Weights of a small GPT-style language model, trained from scratch on English Wikipedia.
Size: 18 layers, width 224, 11.1M parameters.
Training: a variant of Muon for these matrices, 199M tokens.
MLP neurons of a small language model. Each row is named by its layer, matrix (up: input weights; down: output weights) and neuron, and shows model dimensions 16-79. Each number is 50 + 12 x the weight over its row's rms, rounded and kept within 0 to 99.
After each neuron's rows, "fires on" lists the tokens most often at its 100 highest values on Wikipedia text that the model never trained on.

L15.up469:65 49 52 50 49 54 68 46 60 70 45 48 60 56 42 57 34 52 39 43 62 49 81 32 42 48 65 52 46 55 76 77 39 63 45 31 52 34 57 54 67 47 57 57 34 34 27 68 58 61 39 55 57 68 66 23 44 44 62 45 34 41 53 40
L15.down469:61 63 70 55 56 62 56 20 36 50 48 57 38 45 61 40 42 27 63 53 65 39 49 54 33 42 53 38 47 56 42 50 46 49 60 53 36 66 40 62 83 59 44 52 26 46 60 58 64 59 45 38 61 59 29 56 38 53 47 46 51 65 35 47
fires on: "–", "7", ",", "8", "5", "-"

L11.up184:34 54 35 69 56 41 41 50 66 40 52 39 44 43 62 52 53 56 30 56 35 55 54 42 81 65 61 53 58 37 51 64 33 36 64 44 57 69 40 67 55 47 35 76 37 46 43 39 43 54 61 32 55 47 46 37 48 44 70 58 28 49 64 55
L11.down184:45 52 51 47 54 50 53 58 30 39 37 30 60 41 59 54 32 28 59 60 41 45 37 38 69 37 82 33 46 63 47 26 28 74 41 47 50 34 55 46 52 61 62 61 74 56 64 46 72 62 73 43 42 50 39 43 57 24 49 29 47 67 26 38
fires on: "0", "6", "8", "9", "7", " London"

L6.up489:52 58 57 43 35 30 35 37 57 58 34 49 41 76 43 49 63 69 45 42 42 47 48 41 68 52 36 23 36 44 44 50 68 46 49 60 72 53 34 66 41 41 40 47 47 62 49 52 54 43 57 61 38 55 51 49 41 77 48 51 56 50 49 64
L6.down489:33 49 41 35 55 80 71 61 51 27 62 54 45 58 57 42 42 47 42 58 48 59 49 63 61 39 50 80 51 33 71 45 51 67 64 42 50 52 61 63 39 52 49 32 42 59 88 43 61 52 45 29 71 71 52 35 50 41 38 57 66 56 71 49
fires on: " of", " and", "-", ",", ";", " "

L10.up228:39 55 48 44 59 68 45 31 71 53 49 52 38 52 45 58 53 60 37 56 42 47 73 70 18 46 51 33 57 26 57 58 49 57 52 40 53 73 56 50 44 56 70 38 50 46 68 43 56 54 47 60 50 52 25 64 44 57 52 51 59 21 33 27
L10.down228:56 43 38 52 33 39 45 59 40 35 40 37 49 63 52 34 43 40 60 54 56 59 43 54 68 45 45 40 50 49 43 66 62 52 69 60 50 43 51 54 46 48 48 54 42 38 50 59 31 69 65 73 62 34 26 32 46 38 57 44 52 26 65 29
fires on: " |", ":", "):"

L4.up194:52 45 46 48 48 64 57 62 72 35 61 47 74 39 77 41 55 55 58 23 57 62 63 42 52 65 53 59 47 47 34 36 65 42 44 45 73 50 47 61 56 54 51 67 43 48 44 66 69 40 45 49 46 52 74 52 66 56 61 41 45 55 45 33
L4.down194:60 61 31 51 49 62 45 27 41 63 53 23 46 44 42 55 40 62 43 50 41 61 47 52 57 53 36 17 46 46 70 50 53 55 48 52 35 65 39 59 79 48 37 53 45 50 56 63 56 42 50 33 34 47 62 53 49 40 43 67 17 75 79 67
fires on: "-", "On", "0", "born", " vocal", " Short"

L4.up245:43 57 30 40 35 48 57 45 53 41 38 40 39 66 42 38 27 57 46 39 58 42 52 55 43 69 63 49 34 63 56 38 30 39 58 59 78 74 36 65 51 69 50 39 58 59 41 30 39 17 31 51 43 60 53 38 54 51 40 35 57 50 49 58
L4.down245:59 46 37 38 38 69 44 48 52 59 65 46 67 60 28 34 36 46 69 41 45 77 45 45 43 63 41 49 64 56 60 20 39 60 50 35 62 30 59 31 41 56 50 47 48 40 35 66 60 65 64 40 57 54 57 55 55 41 34 45 39 34 49 49
fires on: "a", "qui", "hi", "vi", "mi", "th"

L4.up487:72 62 46 38 46 83 55 58 65 50 54 56 52 47 55 50 62 51 40 65 63 44 33 46 50 35 45 51 57 40 55 50 49 30 36 43 59 54 37 34 31 50 37 65 61 62 44 51 44 33 26 53 49 65 50 52 42 72 57 40 53 49 33 55
L4.down487:69 42 68 71 52 65 45 48 67 54 70 55 48 36 59 50 38 45 43 33 53 47 43 28 40 26 56 47 52 58 32 60 83 66 33 47 54 36 50 27 36 44 41 47 49 42 70 51 40 41 63 56 52 52 54 56 49 48 47 43 60 58 42 41
fires on: "ac", "en", " of", ".", " as", "9"

L11.up682:38 54 31 72 76 64 44 45 83 57 32 36 51 52 46 36 48 69 50 58 60 57 55 62 88 48 66 56 28 62 59 39 48 43 60 58 47 35 60 52 67 63 36 47 34 40 65 42 54 62 51 36 45 34 57 42 51 35 47 49 47 66 65 65
L11.down682:40 48 63 56 40 53 69 55 48 54 47 42 50 53 74 59 38 49 52 70 43 46 74 48 51 48 30 37 61 68 56 67 36 34 68 67 45 55 52 64 51 28 72 55 60 56 44 47 35 31 33 32 69 27 60 53 46 55 46 34 25 47 50 35
fires on: "9", " the", "1", "mi", "0", ","

L4.up159:25 44 44 66 65 45 71 43 69 29 54 45 29 61 69 55 62 63 58 57 57 34 12 33 52 62 31 54 34 73 58 42 59 44 33 40 55 25 31 60 64 43 40 49 46 63 55 50 33 40 55 41 48 64 58 46 44 39 36 55 59 51 48 54
L4.down159:43 45 57 45 47 62 66 46 60 33 43 43 72 54 30 45 26 50 53 61 44 61 55 62 45 48 51 42 43 73 55 58 44 44 58 48 48 28 46 42 56 59 46 58 50 72 43 56 47 57 66 47 57 41 48 38 56 48 54 40 49 37 47 54
fires on: "0", "ar", " war", "car", "t", "7"

L8.up761:46 50 33 39 46 53 60 48 49 32 49 47 43 45 38 54 52 51 35 58 37 58 57 42 50 53 43 42 61 51 54 47 53 40 47 50 46 65 70 41 47 53 60 53 56 34 45 39 47 36 56 52 58 45 50 55 68 35 56 38 53 59 34 33
L8.down761:61 64 52 62 58 50 40 73 51 58 43 47 42 64 66 42 54 72 40 34 39 53 68 55 50 65 53 74 48 38 49 45 26 49 42 62 47 35 54 47 83 39 45 68 56 65 56 54 42 59 40 57 40 41 31 44 71 68 50 53 48 51 60 51
fires on: ",", ")", ";", "0"

L8.up252:52 45 42 46 55 68 64 54 56 47 56 34 50 80 44 62 51 39 66 50 48 53 80 69 43 63 36 45 44 66 61 47 54 51 46 58 47 38 58 42 37 47 37 54 54 73 39 43 57 47 45 24 36 39 53 55 48 56 61 51 43 47 60 61
L8.down252:40 58 63 43 50 39 28 31 39 34 68 47 42 34 44 65 58 59 81 67 36 35 69 54 49 33 56 61 39 59 67 54 47 31 49 52 53 50 55 44 52 69 45 22 48 32 36 43 57 61 60 43 59 33 45 53 58 47 53 55 49 53 77 53
fires on: ".", "-", "9", "u"

L6.up247:26 67 61 39 66 51 50 37 55 30 79 42 35 51 63 49 62 51 64 56 36 44 51 63 66 47 36 53 53 66 48 28 54 52 47 31 73 72 66 57 58 51 50 40 46 46 47 61 39 34 42 53 45 35 49 48 54 50 45 60 57 58 57 47
L6.down247:75 45 46 57 55 54 61 31 58 65 46 49 88 47 48 32 65 40 55 52 64 38 57 41 66 46 38 57 73 46 67 43 62 41 49 52 33 61 70 58 64 63 50 49 56 35 55 69 59 72 66 44 43 50 85 51 65 51 52 48 60 41 39 31
fires on: "na", " as", ":", ",", " band", "la"

L7.up546:33 45 52 39 67 49 55 42 61 31 51 40 29 53 49 48 63 51 57 37 50 40 51 68 46 56 39 30 66 64 38 61 66 58 53 63 37 56 45 44 40 43 70 39 55 52 58 39 54 69 40 60 30 42 38 49 30 52 63 52 63 50 53 43
L7.down546:56 68 64 65 48 37 86 58 56 52 50 38 57 37 42 56 44 38 58 51 48 46 42 69 81 46 71 69 36 63 78 65 49 31 49 40 54 55 53 40 28 67 58 62 14 50 31 33 46 47 41 22 78 57 51 49 37 55 37 34 43 36 25 54
fires on: " |", " to", " when", " since", "d"

L6.up713:53 45 48 50 65 58 38 38 35 46 43 46 54 42 54 60 60 52 49 48 54 50 53 69 39 66 43 47 43 41 35 60 55 58 68 51 52 74 57 42 41 54 44 44 48 36 42 32 52 52 66 75 14 49 41 43 42 41 39 37 69 41 43 42
L6.down713:55 64 39 37 49 50 67 49 44 45 62 53 35 31 59 49 45 40 64 50 40 42 44 40 48 36 53 72 57 45 67 29 60 29 57 62 47 71 50 53 53 40 32 44 56 61 31 41 42 69 74 49 56 34 52 56 52 57 45 59 59 41 40 63
fires on: " |", "st", "er", "e", " Mah"

L3.up755:33 55 19 31 33 64 70 47 43 46 76 50 61 46 52 66 52 49 46 67 33 53 36 41 48 26 45 59 52 48 54 41 51 49 53 62 50 43 48 62 60 47 49 67 63 85 43 53 61 27 56 83 59 64 37 44 62 50 36 55 40 55 33 40
L3.down755:61 16 76 72 61 40 31 64 56 53 49 69 49 49 39 32 49 43 65 40 51 24 54 55 66 64 50 32 40 58 51 62 36 49 32 49 45 46 54 43 48 55 73 47 19 35 64 81 47 36 54 63 55 52 54 59 50 44 46 58 60 50 71 49
fires on: "7", "5", "8", "4", "9"

L7.up597:56 51 77 42 54 55 59 34 66 36 47 55 38 52 55 42 40 47 53 60 42 50 51 48 30 66 42 41 47 44 80 52 41 56 65 47 48 39 30 47 64 71 40 41 47 46 39 42 55 61 35 58 52 29 69 45 49 73 45 66 41 47 62 37
L7.down597:42 63 40 49 57 45 40 27 51 58 47 50 59 64 55 54 49 46 59 36 39 50 54 24 47 58 51 50 38 54 60 63 40 46 48 43 16 53 38 41 41 41 49 53 50 42 55 49 35 23 71 19 74 58 61 46 66 52 46 61 54 47 48 63
fires on: "y", " of", "ing", "ă", "ia", "H"

L3.up484:55 63 47 52 44 64 51 52 46 59 22 64 45 60 38 42 55 54 37 49 61 39 42 54 65 52 50 66 49 55 49 45 39 38 51 57 42 74 40 49 37 49 24 47 80 62 41 32 65 51 55 67 30 47 59 53 53 57 65 45 60 33 32 70
L3.down484:60 63 44 53 52 63 34 57 54 45 35 44 40 32 42 37 54 55 62 38 24 46 59 56 49 49 44 69 62 59 45 51 57 36 62 49 65 72 50 56 46 45 38 29 26 63 52 73 56 67 46 26 62 55 33 66 65 70 52 51 39 49 11 59
fires on: "s", " of", "ing", " that", "ac"

L14.up396:32 68 49 56 63 58 75 49 46 52 45 43 45 38 69 58 51 62 54 44 49 70 31 41 35 41 35 68 58 46 51 55 82 42 54 43 48 45 39 71 36 47 52 58 44 74 40 55 63 49 41 67 46 69 73 52 48 30 42 45 39 52 35 54
L14.down396:68 38 70 25 52 60 59 36 40 51 46 60 56 58 54 54 53 74 51 39 42 29 65 51 54 66 54 57 54 55 32 60 54 42 41 29 54 52 64 48 36 61 49 46 69 39 57 46 66 40 64 55 43 57 53 56 26 39 48 34 64 59 48 50
fires on: "2", "9", "3", " It", "7", "0"

L10.up709:37 53 40 52 64 38 55 38 58 61 56 61 53 35 59 37 59 32 53 37 43 66 58 49 61 15 27 48 47 32 43 54 33 45 48 67 61 49 47 72 71 68 43 52 48 63 62 48 62 59 54 42 49 66 73 39 26 76 49 29 46 34 32 39
L10.down709:50 61 52 58 44 23 63 43 67 55 62 53 49 44 63 60 61 46 53 51 63 57 49 66 49 37 34 70 36 47 36 48 34 36 53 59 56 48 60 48 54 62 47 55 43 63 57 40 58 54 52 57 72 52 63 51 39 53 51 45 36 44 45 30
fires on: ",", " where", " which", " what", " when"

L6.up301:54 43 57 74 45 59 54 42 51 59 36 54 58 59 44 47 57 55 44 46 39 47 72 34 54 75 52 26 50 71 71 51 88 33 46 65 68 38 49 27 77 41 55 53 53 26 54 51 70 41 72 42 57 47 49 65 34 59 59 41 53 49 54 56
L6.down301:31 42 38 48 53 40 34 47 67 45 69 44 55 50 50 43 47 30 64 56 51 49 49 43 55 74 58 81 46 26 05 47 52 44 60 58 56 59 64 80 15 35 55 44 57 53 57 59 46 66 44 66 61 56 48 55 48 65 50 61 40 70 40 55
fires on: "e", "-", " included", "er", "u", "re"

L8.up843:51 59 57 48 76 65 57 36 56 59 35 55 38 62 50 28 53 46 64 56 33 63 50 37 42 20 48 55 54 49 37 55 49 55 46 52 37 55 69 52 40 62 40 58 85 51 32 58 36 33 78 36 56 57 61 43 37 62 68 41 21 35 67 51
L8.down843:45 34 45 50 39 40 25 42 42 54 64 23 55 44 48 52 61 50 57 44 66 48 66 64 64 38 41 63 57 46 37 59 40 60 53 43 48 59 29 54 41 53 41 56 48 62 43 55 51 57 42 52 48 57 55 59 46 68 52 57 47 49 47 54
fires on: " (", ",", "s", " [", ":"

L7.up502:59 44 61 71 48 59 33 40 60 51 34 43 66 39 43 43 47 39 52 43 42 46 85 25 55 56 60 71 45 57 64 52 71 54 39 37 71 45 48 56 71 52 17 63 50 45 54 50 65 55 31 59 50 43 69 35 49 63 48 28 25 54 48 38
L7.down502:42 53 65 26 54 49 41 42 38 60 44 37 47 41 60 41 35 55 32 75 30 76 53 52 44 55 62 53 54 30 54 37 60 77 71 49 53 61 48 34 28 58 50 55 26 18 49 58 47 40 51 57 58 21 77 32 88 46 20 48 51 53 40 55
fires on: "-", "s"

L8.up334:33 56 50 51 57 75 48 41 70 42 45 53 35 55 66 40 40 51 58 42 64 68 55 42 43 56 42 31 45 42 60 63 69 36 56 44 58 33 32 55 50 37 54 53 62 55 61 42 68 52 18 50 49 68 29 47 42 31 50 49 34 52 42 50
L8.down334:47 42 62 53 23 44 45 47 37 54 26 37 48 54 73 60 44 64 72 59 48 55 66 58 59 48 70 66 59 33 55 61 69 35 41 40 48 36 53 36 59 44 38 48 50 51 46 50 48 57 28 81 34 43 62 62 48 34 73 64 55 63 47 40
fires on: " |", "0", " −", " (", "3"

L3.up785:36 41 50 65 59 43 71 59 42 63 67 45 58 87 65 67 46 55 58 27 56 44 18 34 50 44 33 50 56 59 43 38 45 58 40 57 50 55 61 79 41 39 63 40 30 58 56 53 28 49 66 56 36 64 49 51 47 40 63 21 53 68 77 38
L3.down785:63 52 64 48 51 62 47 47 48 29 74 71 68 79 49 38 56 56 30 44 66 49 24 69 69 49 37 35 31 38 49 64 50 42 46 40 75 51 54 63 47 65 42 55 36 54 36 60 56 56 55 42 46 62 24 68 49 43 33 29 76 62 48 41
fires on: " La", ".", " First", " Mer", " De", " Se"

L8.up638:42 62 50 59 40 35 39 38 49 50 45 59 59 56 41 35 71 37 37 56 57 52 50 46 46 43 63 36 45 64 56 69 50 50 58 37 41 42 44 40 47 32 25 41 64 53 72 43 51 64 30 54 57 58 67 46 66 40 58 42 37 46 35 44
L8.down638:49 53 64 57 60 55 53 35 47 67 52 82 44 77 47 55 55 43 68 30 48 73 42 59 49 65 39 52 26 20 43 53 54 24 45 56 70 51 55 55 56 54 32 52 43 44 53 42 46 68 56 48 62 52 55 41 61 48 34 39 35 60 48 83
fires on: ",", "2", "6", ")", ";", "9"

L6.up215:53 59 35 78 73 41 57 50 55 68 55 47 65 48 60 47 69 49 37 58 45 37 38 50 50 38 52 38 54 45 42 70 54 50 53 53 59 53 55 59 52 43 46 37 61 45 48 17 64 52 45 60 45 79 61 44 46 35 52 63 39 41 37 52
L6.down215:56 43 37 28 43 45 35 32 58 54 51 54 58 46 54 71 41 40 28 44 49 45 47 39 36 61 65 55 54 57 40 51 50 49 40 53 52 62 62 63 23 48 62 42 41 46 63 59 48 67 39 46 46 57 56 44 47 42 44 54 54 38 67 48
fires on: "s", "2", "9", " /", "'"

L8.up747:58 57 46 45 67 41 52 55 52 40 35 50 37 48 53 63 52 52 57 58 43 58 62 76 37 09 37 45 61 65 34 54 24 55 37 55 53 33 41 57 44 42 30 72 58 43 53 64 43 65 75 47 62 39 56 33 45 55 69 53 38 50 56 35
L8.down747:49 46 71 35 54 41 40 46 45 38 41 63 59 48 35 52 56 50 39 46 61 21 38 55 67 55 62 33 31 61 63 54 60 55 50 60 42 48 57 37 68 50 51 40 50 62 36 39 49 25 62 45 62 63 47 47 72 52 42 51 51 44 26 62
fires on: " for", "s", "er", ",", "ir", " of"

L7.up481:32 61 60 55 44 35 55 44 50 40 47 55 52 51 46 36 55 59 42 60 52 50 54 46 43 62 34 55 72 54 59 67 68 42 69 36 62 48 57 56 64 35 45 58 61 49 53 46 37 57 55 61 22 38 42 43 39 56 33 41 47 58 25 49
L7.down481:59 54 43 42 59 39 60 39 62 51 46 74 37 56 41 61 65 49 33 47 39 39 49 49 73 50 34 49 45 41 70 29 57 50 63 50 43 31 49 42 47 64 77 45 50 66 67 38 48 59 58 56 48 59 65 62 45 45 60 54 38 43 48 46
fires on: "s", " and", " Win", "ty", " career", " life"

L7.up865:44 55 79 63 46 86 55 50 47 66 32 30 50 49 27 32 56 46 47 50 69 23 41 46 56 65 49 52 63 52 42 37 49 48 51 45 47 82 53 47 46 43 55 54 65 42 24 43 72 54 42 41 51 60 42 52 79 67 59 46 38 54 42 50
L7.down865:74 56 58 46 45 75 45 63 69 61 40 63 59 48 47 37 31 27 56 32 63 63 45 72 75 54 41 48 38 43 55 48 50 45 45 41 44 50 39 27 51 59 51 31 73 52 52 55 53 72 48 48 31 32 59 72 48 56 62 28 49 73 33 57
fires on: " —", " Con", "ce", "er", "s", "fo"

L2.up599:28 56 48 65 67 46 66 58 47 47 54 34 44 54 53 45 48 27 56 62 63 48 28 33 71 34 56 42 46 74 46 40 29 46 39 49 66 52 43 55 75 36 52 47 55 40 64 48 63 36 52 59 44 62 58 64 35 67 72 35 72 33 38 40
L2.down599:42 60 45 57 62 24 61 56 31 61 40 51 27 47 64 45 43 59 52 42 46 50 43 49 57 68 51 38 44 64 32 34 38 43 57 61 51 45 53 57 48 53 63 63 30 45 56 45 31 52 44 37 40 52 69 67 54 29 47 49 43 22 53 56
fires on: "0", "di", " Medal", "ju", "ar", "Ju"

L4.up494:62 68 68 50 42 53 20 34 71 37 38 40 68 28 43 59 49 40 49 55 56 65 65 36 65 55 38 60 44 55 39 55 65 54 52 50 56 33 55 38 59 45 53 52 36 51 43 60 57 67 45 55 53 53 59 49 38 42 43 54 52 71 53 57
L4.down494:57 62 62 59 36 54 59 54 51 46 48 47 55 48 60 51 61 58 35 57 46 47 31 47 63 42 48 69 26 34 72 55 38 39 28 58 53 50 47 48 57 55 53 45 59 49 47 59 49 51 27 70 36 48 73 43 60 54 32 54 61 72 48 49
fires on: "on", "ul", "c", "col", " of", "s"

L3.up540:32 60 66 47 52 27 48 52 77 41 57 27 59 75 36 58 49 63 57 54 61 40 57 65 37 62 62 78 61 51 43 40 90 37 54 42 59 69 44 54 51 48 56 59 45 55 46 68 61 57 52 42 30 40 58 43 24 50 59 22 37 44 50 56
L3.down540:68 39 70 45 39 40 37 59 37 44 55 63 42 35 37 54 50 41 49 59 37 48 69 50 69 33 45 42 32 33 24 43 59 55 39 44 57 36 39 57 42 69 38 40 24 46 33 60 39 44 67 49 65 54 51 37 61 32 60 55 52 73 60 36
fires on: "s", " and", "==", "al", " or"

L3.up278:24 36 34 47 52 39 44 28 57 51 57 47 29 48 61 55 43 50 58 72 69 56 28 50 49 66 30 58 54 46 59 74 52 38 56 57 50 20 56 51 62 50 49 39 44 42 37 40 37 71 46 52 44 45 54 35 51 54 47 46 60 64 56 60
L3.down278:45 58 25 68 69 43 50 59 54 53 56 64 65 67 68 47 54 51 63 51 35 68 61 44 33 48 60 43 52 43 49 16 32 54 61 43 57 36 49 48 46 64 72 76 65 47 64 59 47 45 47 54 61 54 50 57 56 54 45 38 26 58 44 56
fires on: "f", "7", "8", "9", " F", "1"

L14.up425:41 71 63 46 30 53 58 34 46 55 52 37 55 50 43 59 40 67 35 51 65 32 62 66 48 44 57 47 64 38 55 71 61 49 50 55 58 51 52 50 24 47 51 43 48 39 46 50 47 59 53 50 43 50 46 54 54 53 40 48 41 37 40 44
L14.down425:59 43 44 57 46 58 61 50 69 49 31 27 41 66 38 52 51 52 50 32 47 53 63 48 52 45 63 45 42 71 54 50 49 51 46 39 28 52 39 60 74 48 41 47 43 62 44 56 53 53 61 54 28 57 28 52 54 46 52 39 61 56 57 62
fires on: "|", "=", "-", ",", " of", " |"

L8.up603:44 29 48 51 39 68 62 43 47 51 67 44 42 47 58 39 47 31 57 27 56 44 62 72 46 20 31 46 47 54 37 72 42 47 41 64 50 47 48 60 74 44 68 51 50 53 61 55 53 50 49 45 49 59 60 40 65 46 46 22 51 60 35 59
L8.down603:55 62 53 60 39 40 30 46 36 38 47 49 64 37 32 30 67 60 55 41 52 48 54 43 36 35 50 51 38 50 45 60 31 35 47 61 71 56 55 29 61 55 47 74 49 38 59 38 39 49 51 52 61 52 52 55 43 56 58 36 27 51 61 29
fires on: ",", "."

L2.up604:41 30 53 24 47 43 50 31 32 62 29 42 45 44 49 60 66 60 46 52 77 57 27 33 31 61 45 54 67 61 57 74 38 65 65 30 47 50 68 53 71 50 60 57 52 39 59 44 47 67 43 49 51 42 41 52 57 52 66 52 61 73 34 49
L2.down604:43 60 57 66 44 44 55 65 27 30 52 51 58 42 30 43 60 55 31 46 59 47 72 74 37 41 42 54 46 73 56 36 56 49 36 62 51 69 60 42 43 44 58 41 60 61 52 35 50 61 41 52 64 21 39 74 46 40 58 65 41 59 55 63
fires on: "1", "0"

L3.up99:46 73 73 48 34 62 42 51 42 70 24 54 52 50 39 53 54 35 47 28 28 36 38 53 40 58 60 63 52 47 45 57 55 45 47 28 47 43 54 50 36 36 69 27 38 69 55 56 53 41 44 29 71 49 52 59 43 55 48 37 28 37 55 53
L3.down99:50 57 41 58 69 25 37 60 28 16 56 78 49 61 52 38 37 57 60 55 41 52 56 65 73 35 44 39 47 47 38 12 72 24 52 65 55 66 62 62 76 35 46 42 71 36 41 48 58 62 39 44 46 79 37 58 64 44 57 66 52 48 63 60
fires on: " and", " also", "s", "-"

L4.up553:62 40 66 70 55 58 28 41 60 47 55 64 33 50 24 42 52 39 53 33 44 44 45 29 49 46 49 53 43 64 38 56 70 55 60 32 63 40 62 68 36 50 43 59 50 47 67 51 65 66 55 55 40 46 53 53 36 33 50 47 50 26 51 52
L4.down553:27 53 60 39 38 47 53 47 59 44 45 50 54 58 59 54 38 44 51 54 60 32 39 80 48 46 49 71 46 20 55 45 45 40 63 62 70 53 62 36 57 37 69 49 62 44 42 60 41 36 46 53 74 43 65 36 50 45 43 45 45 40 62 68
fires on: "-", "0"

L4.up635:31 39 75 58 42 53 26 56 56 36 51 67 48 11 50 39 48 41 51 60 62 38 64 51 42 50 88 49 53 44 70 41 42 48 52 55 50 56 35 63 48 67 51 46 60 40 41 45 46 38 44 55 75 63 64 41 69 62 50 25 50 29 55 61
L4.down635:62 44 29 36 44 40 63 33 50 48 50 54 72 30 51 52 51 59 67 70 50 48 56 36 63 47 47 48 44 34 46 40 43 47 48 46 55 75 62 45 67 51 57 53 35 27 54 52 58 52 50 66 63 51 77 73 52 52 40 63 32 57 44 43
fires on: "-", "y", "ac", "le", "w", "m"

L6.up384:48 54 67 39 54 57 42 31 48 71 11 40 38 68 21 62 56 50 55 45 34 67 50 64 53 50 50 50 33 67 34 55 55 60 34 57 63 48 66 50 45 60 57 25 34 52 65 57 49 42 53 33 49 49 57 45 19 53 52 54 53 53 42 42
L6.down384:41 51 39 61 60 38 35 53 43 31 55 54 58 24 40 48 48 62 51 74 52 35 76 48 61 45 71 49 46 29 50 50 58 58 51 52 53 57 50 69 33 38 42 46 50 52 46 63 47 61 40 54 57 53 44 41 63 31 62 44 45 41 83 66
fires on: " and", " the", " &"

L2.up739:38 55 30 50 30 31 43 56 64 47 58 47 45 54 41 65 39 45 36 62 51 63 58 43 57 68 70 75 43 53 74 45 51 13 51 53 32 24 52 68 45 58 57 31 45 53 70 38 43 53 63 75 58 58 39 44 57 41 64 57 36 60 42 41
L2.down739:53 60 64 62 54 34 71 38 52 42 46 67 51 39 47 43 20 50 42 46 50 29 55 49 57 40 67 39 55 55 35 65 48 25 27 35 32 44 53 49 38 61 62 37 47 51 69 50 36 56 43 52 64 43 73 64 46 55 42 41 27 38 40 38
fires on: ".", " while", " of", " Win", " million"

L6.up448:56 49 37 33 45 57 49 55 56 37 48 68 53 45 29 81 73 56 44 88 28 60 69 48 40 59 43 60 43 65 63 38 46 50 66 41 26 38 38 40 60 48 44 36 50 67 44 27 57 56 40 68 39 43 67 33 43 74 52 70 42 37 40 38
L6.down448:63 49 52 75 35 65 49 56 46 47 46 39 75 60 47 32 58 47 33 41 58 49 46 56 37 71 37 45 37 39 48 54 39 54 67 22 56 58 70 45 70 30 56 64 51 49 40 43 78 46 38 73 75 49 41 42 33 64 62 21 56 68 53 41
fires on: "ing", " of", "9", " it", " under"

L3.up421:67 54 51 60 65 60 58 36 47 72 49 31 50 41 48 51 49 29 33 52 56 69 44 65 49 46 23 46 60 27 56 62 21 45 58 33 44 62 41 44 68 55 60 42 43 56 28 46 68 50 64 74 65 61 46 49 37 53 50 70 37 40 34 54
L3.down421:50 41 44 29 32 67 46 60 60 42 39 29 51 53 58 47 57 53 41 68 42 49 45 54 47 73 45 48 62 58 45 29 63 51 42 68 60 55 70 48 46 51 60 35 49 59 47 64 33 63 50 43 73 55 40 33 30 68 44 47 63 69 59 43
fires on: "s", " features", "9", "a", " now"

L8.up383:62 66 44 14 52 52 63 55 63 25 28 54 53 56 59 48 52 57 27 64 35 56 48 35 38 71 53 51 65 46 50 41 61 57 43 54 48 66 47 61 30 30 67 57 63 41 34 56 48 61 33 50 68 59 56 45 63 24 45 54 67 53 29 37
L8.down383:57 46 52 42 64 41 49 34 62 37 41 58 73 44 52 44 48 61 37 63 55 63 43 30 37 47 52 52 44 48 51 38 52 49 52 62 64 44 60 53 39 47 61 43 69 40 35 47 61 59 54 17 57 55 59 43 41 41 42 54 67 54 44 52
fires on: ".", ",", "0", "9", "t"

L8.up175:60 56 43 54 43 65 58 28 39 38 51 61 55 64 45 38 39 52 51 28 55 42 61 67 33 46 33 27 46 47 43 49 52 57 49 36 53 51 49 56 61 47 60 46 34 46 53 53 64 75 44 50 62 60 56 46 36 54 77 29 51 42 41 62
L8.down175:66 25 55 37 58 48 58 49 36 45 42 53 32 63 49 55 51 55 58 66 41 70 71 58 57 66 58 46 28 41 42 70 54 40 52 62 40 73 42 71 58 44 37 53 48 47 50 55 42 47 44 43 69 52 45 73 63 54 33 62 41 35 69 47
fires on: ",", " would", ";", "it", " has"